Part of a small language model's weights: 14.5M parameters.
MLP neurons of a small language model. Each row is named by its layer, matrix (down: output weights) and neuron, and shows model dimensions 32-159. Each number is 50 + 15 x the weight over its row's rms, rounded and kept within 0 to 99.
After each neuron's rows, "raises" lists the tokens whose logits its output raises most directly, leaving later layers aside; "fires before" lists the tokens most often just after its 100 highest values on Wikipedia text that the model never trained on. A number after a token or word is its count.

L9.down311:63 38 48 28 41 35 55 39 45 68 56 62 55 59 68 57 35 22 42 44 31 57 54 18 49 33 55 43 57 57 59 58 41 54 26 74 53 44 59 39 32 61 69 76 76 76 64 18 55 55 70 60 52 48 56 57 51 50 35 34 61 46 47 55 34 47 42 49 74 43 19 44 52 68 41 36 42 57 80 41 55 59 38 37 26 62 69 59 38 59 51 48 42 59 59 57 41 63 48 27 65 30 48 44 30 51 47 60 34 21 37 18 28 70 40 57 45 55 38 65 27 42 46 52 53 52 53 54
raises: "par", "count", "ham", "l", "put"
fires before: "1" 30, "2" 22, "3" 8, "8" 4, "9" 4

L4.down132:34 47 45 39 43 56 61 81 31 34 88 51 56 22 49 66 67 88 33 43 40 56 66 23 45 46 07 53 50 70 53 51 26 62 41 50 19 61 48 37 32 27 46 74 51 62 52 79 41 38 54 57 61 56 45 44 48 23 82 63 49 32 59 33 53 75 45 70 26 71 59 59 28 56 47 19 63 18 54 63 28 56 73 53 72 61 68 49 41 45 68 58 20 27 56 63 34 61 51 30 45 54 64 73 59 64 54 34 42 66 39 65 63 47 49 62 20 50 79 29 60 41 48 43 56 47 64 52
raises: "ive", "ative", "ors", "able", "atus"
fires before: "ing" 26, "ed" 17, "0" 10, "ion" 7, "s" 6

L6.down969:27 49 63 22 28 52 49 80 32 33 42 38 37 43 66 52 61 62 29 61 47 29 53 39 78 36 27 55 39 55 70 35 48 56 67 62 64 63 59 53 49 52 61 64 63 52 49 16 39 52 46 52 55 20 47 43 44 72 26 60 36 34 36 22 67 44 55 33 47 62 25 33 55 75 56 50 53 66 49 63 70 41 54 34 58 58 36 46 42 48 54 60 47 34 39 57 60 33 33 56 84 27 53 23 71 53 14 47 68 78 43 57 60 41 53 47 33 51 63 85 32 38 45 04 47 49 34 81
raises: "5", "3", "4", "E", "1"
fires before: "4" 22, "3" 21, "2" 16, "0" 14, "1" 11, "5" 10

L12.down996:39 35 81 62 49 44 58 56 53 32 71 47 58 24 43 47 59 68 77 32 40 27 82 64 66 37 51 29 54 77 31 69 53 45 46 46 89 36 41 37 42 35 59 60 73 30 63 44 52 63 36 63 43 54 54 68 64 62 39 50 63 52 39 36 40 73 75 72 77 55 51 50 45 72 68 53 45 56 78 46 40 41 65 59 65 57 44 47 54 39 55 54 36 54 50 71 47 47 37 64 34 57 21 47 58 73 29 59 57 37 61 46 34 53 63 65 53 52 64 56 47 55 48 36 75 60 30 46
raises: "°", "yard", "5", "0", "ces"
fires before: "°" 27, "5" 10, "3" 8, "6" 8, "9" 6, "2" 6

L12.down634:41 29 51 50 56 40 65 62 68 37 65 50 31 64 81 40 43 38 48 62 25 52 71 53 39 77 41 33 31 32 29 73 52 57 32 45 48 62 48 40 42 71 70 47 39 47 53 62 62 57 75 55 79 54 39 39 75 77 53 40 71 40 58 38 41 53 73 81 21 51 41 58 58 44 48 38 31 36 58 32 43 58 50 37 48 74 58 28 53 38 58 52 68 39 46 63 67 41 47 56 65 59 45 74 48 87 21 64 40 38 24 57 37 63 78 25 42 37 74 45 57 48 63 54 48 25 57 41
raises: "d", "ding", "lift", "ed", "lum"
fires before: "ed" 41, "d" 18, "s" 8

L12.down549:69 68 57 43 37 65 31 30 59 78 62 40 47 48 22 73 75 48 71 40 63 25 59 24 53 38 62 51 54 37 37 66 52 43 34 36 46 48 59 30 29 30 56 64 41 52 42 55 55 61 55 32 38 31 38 43 28 49 42 36 46 68 52 39 52 51 36 54 60 32 41 12 39 80 40 49 53 34 60 69 63 65 32 59 13 65 46 56 51 50 65 63 55 48 42 35 42 50 48 35 50 59 80 24 47 29 41 56 41 61 52 47 40 18 67 54 51 41 46 51 52 42 51 54 52 44 56 25
raises: "s", "ore", "ish", "aya", "cre"
fires before: "s" 60

L10.down511:49 33 47 31 41 41 45 38 70 47 32 54 49 54 24 65 41 58 56 26 56 56 70 42 37 33 60 64 27 25 53 41 49 23 36 71 57 49 54 44 49 52 60 46 70 48 56 32 63 60 85 46 29 63 47 52 40 41 34 44 58 32 30 46 81 31 53 63 43 67 31 40 50 41 51 26 54 49 44 38 53 51 48 48 30 48 79 63 49 48 35 28 46 51 59 57 70 19 37 52 22 39 46 48 61 99 61 37 26 28 43 71 37 60 77 40 49 43 43 45 62 26 53 79 48 47 45 32
raises: "al", "ed", "ated", "ized", "ary"
fires before: "s" 21, "al" 15, "ation" 8, "ing" 4, "==" 4

L10.down932:32 68 35 31 51 46 42 55 39 49 55 52 30 78 52 58 52 67 35 52 34 54 56 39 39 61 46 54 64 60 31 51 43 14 42 26 31 65 46 62 31 52 38 38 41 61 48 46 49 53 75 23 78 62 51 68 68 66 66 31 67 20 60 23 66 52 34 59 45 44 56 70 45 39 64 64 06 64 60 43 37 60 31 26 57 62 70 47 75 34 36 41 54 42 36 25 59 38 42 50 31 37 57 47 65 59 64 47 45 60 46 44 34 52 55 42 65 46 60 71 58 44 59 48 64 45 68 52
raises: "ed", "ing", "ashi", "ato", "ency"
fires before: "ed" 51, "s" 19, "ing" 4

L10.down646:29 48 60 56 56 28 54 62 46 55 44 50 33 67 47 90 53 50 21 44 43 18 82 65 14 53 66 48 64 52 57 61 66 32 32 51 64 49 53 65 38 41 52 68 43 40 33 38 53 27 49 59 51 39 46 51 85 44 55 48 35 34 35 60 47 54 45 76 66 70 49 50 59 37 63 42 54 45 37 46 53 42 58 66 46 45 18 48 60 47 44 64 65 52 42 26 33 40 50 69 63 62 40 49 66 77 58 35 81 70 55 48 17 55 35 53 24 43 39 36 35 27 35 51 31 36 64 23
raises: " to", "d", "ward", "ly", " home"
fires before: " to" 52, "d" 7, " that" 5, "ly" 4

L9.down200:62 71 58 57 42 80 25 63 53 53 53 86 37 73 35 30 71 50 58 28 67 48 45 38 53 39 53 43 66 56 55 60 55 55 40 75 35 40 44 56 37 33 35 64 60 34 63 33 56 61 50 50 32 56 58 17 67 39 64 59 45 41 68 67 67 99 52 58 54 43 56 39 66 28 56 64 43 51 74 71 31 52 62 69 51 57 53 43 55 62 52 97 59 76 69 34 39 38 34 31 36 60 69 37 33 51 30 42 31 57 36 39 42 29 88 32 45 43 41 39 43 42 44 48 72 58 61 47
raises: "ities", "ity", "ties", "s", "itude"
fires before: "s" 43, " |" 8, "tan" 4, "cent" 4

L8.down226:33 45 63 71 58 48 70 58 39 42 30 46 41 42 35 34 49 70 20 10 78 66 69 21 58 63 55 44 39 57 94 63 44 69 26 71 51 32 60 61 36 44 31 47 58 51 81 44 55 36 74 84 47 51 46 31 51 72 65 49 48 41 77 35 69 57 48 51 46 49 54 30 45 40 50 63 48 39 43 67 68 60 47 21 27 61 29 45 42 47 25 46 62 58 70 58 64 74 37 41 67 43 72 38 56 79 51 54 28 53 45 61 64 70 63 53 57 51 52 56 41 33 63 26 43 63 37 51
raises: "1", "4", "3", "IV", "9"
fires before: "1" 40, "2" 14, "4" 10, "3" 8, "5" 4, "7" 4

L12.down72:47 31 49 61 61 56 46 46 56 44 66 43 63 70 26 51 73 42 36 33 69 58 51 51 36 52 37 10 56 69 40 55 57 47 71 53 41 39 27 58 48 34 51 28 61 63 44 39 48 15 65 52 55 61 38 52 56 57 38 41 88 70 26 44 63 57 61 64 38 43 65 51 45 44 59 64 49 48 31 35 54 17 39 57 57 53 49 27 27 49 39 32 69 40 71 73 43 36 30 70 67 35 53 58 54 68 50 40 78 48 58 36 34 54 24 29 44 66 22 45 28 37 54 44 35 38 48 44
raises: "more", " about", "ly", "take", "ft"
fires before: " to" 40, "," 8, "ly" 7, " in" 6, " for" 4

L10.down987:46 28 33 58 25 33 31 50 45 21 24 46 61 34 77 42 52 46 63 63 59 61 62 57 60 65 52 53 65 53 32 52 43 67 63 38 22 56 38 16 49 66 50 51 48 43 72 44 84 27 32 46 54 71 53 70 65 11 54 39 57 52 43 28 64 47 60 59 47 61 55 51 48 65 44 35 39 70 64 54 71 37 35 37 62 51 44 57 44 52 58 71 47 48 40 64 44 69 54 22 46 57 72 55 50 41 18 52 42 35 48 53 79 59 67 51 58 35 67 53 54 57 64 62 30 60 48 43
raises: "over", "las", "iv", "ors", "ative"
fires before: "1" 28, "0" 20, "2" 12, "." 6

L12.down542:58 14 28 20 37 63 47 84 20 37 51 67 62 67 34 32 54 41 48 55 47 62 65 69 51 57 56 55 32 50 60 44 25 37 57 41 49 48 48 42 54 66 63 64 57 59 16 61 69 53 74 73 60 63 32 53 48 31 33 37 35 35 08 75 31 82 58 70 31 55 75 54 56 52 40 49 29 37 36 51 39 71 40 52 68 43 42 55 61 42 58 24 52 35 36 31 72 74 58 16 15 51 34 53 42 51 64 60 49 41 40 51 44 41 45 21 40 49 23 82 48 36 40 36 39 60 42 44
raises: "ate", "ates", " and", " ==", " ==="
fires before: "==" 14, " of" 14, "-" 11, "\n" 9, " and" 8, " ==" 7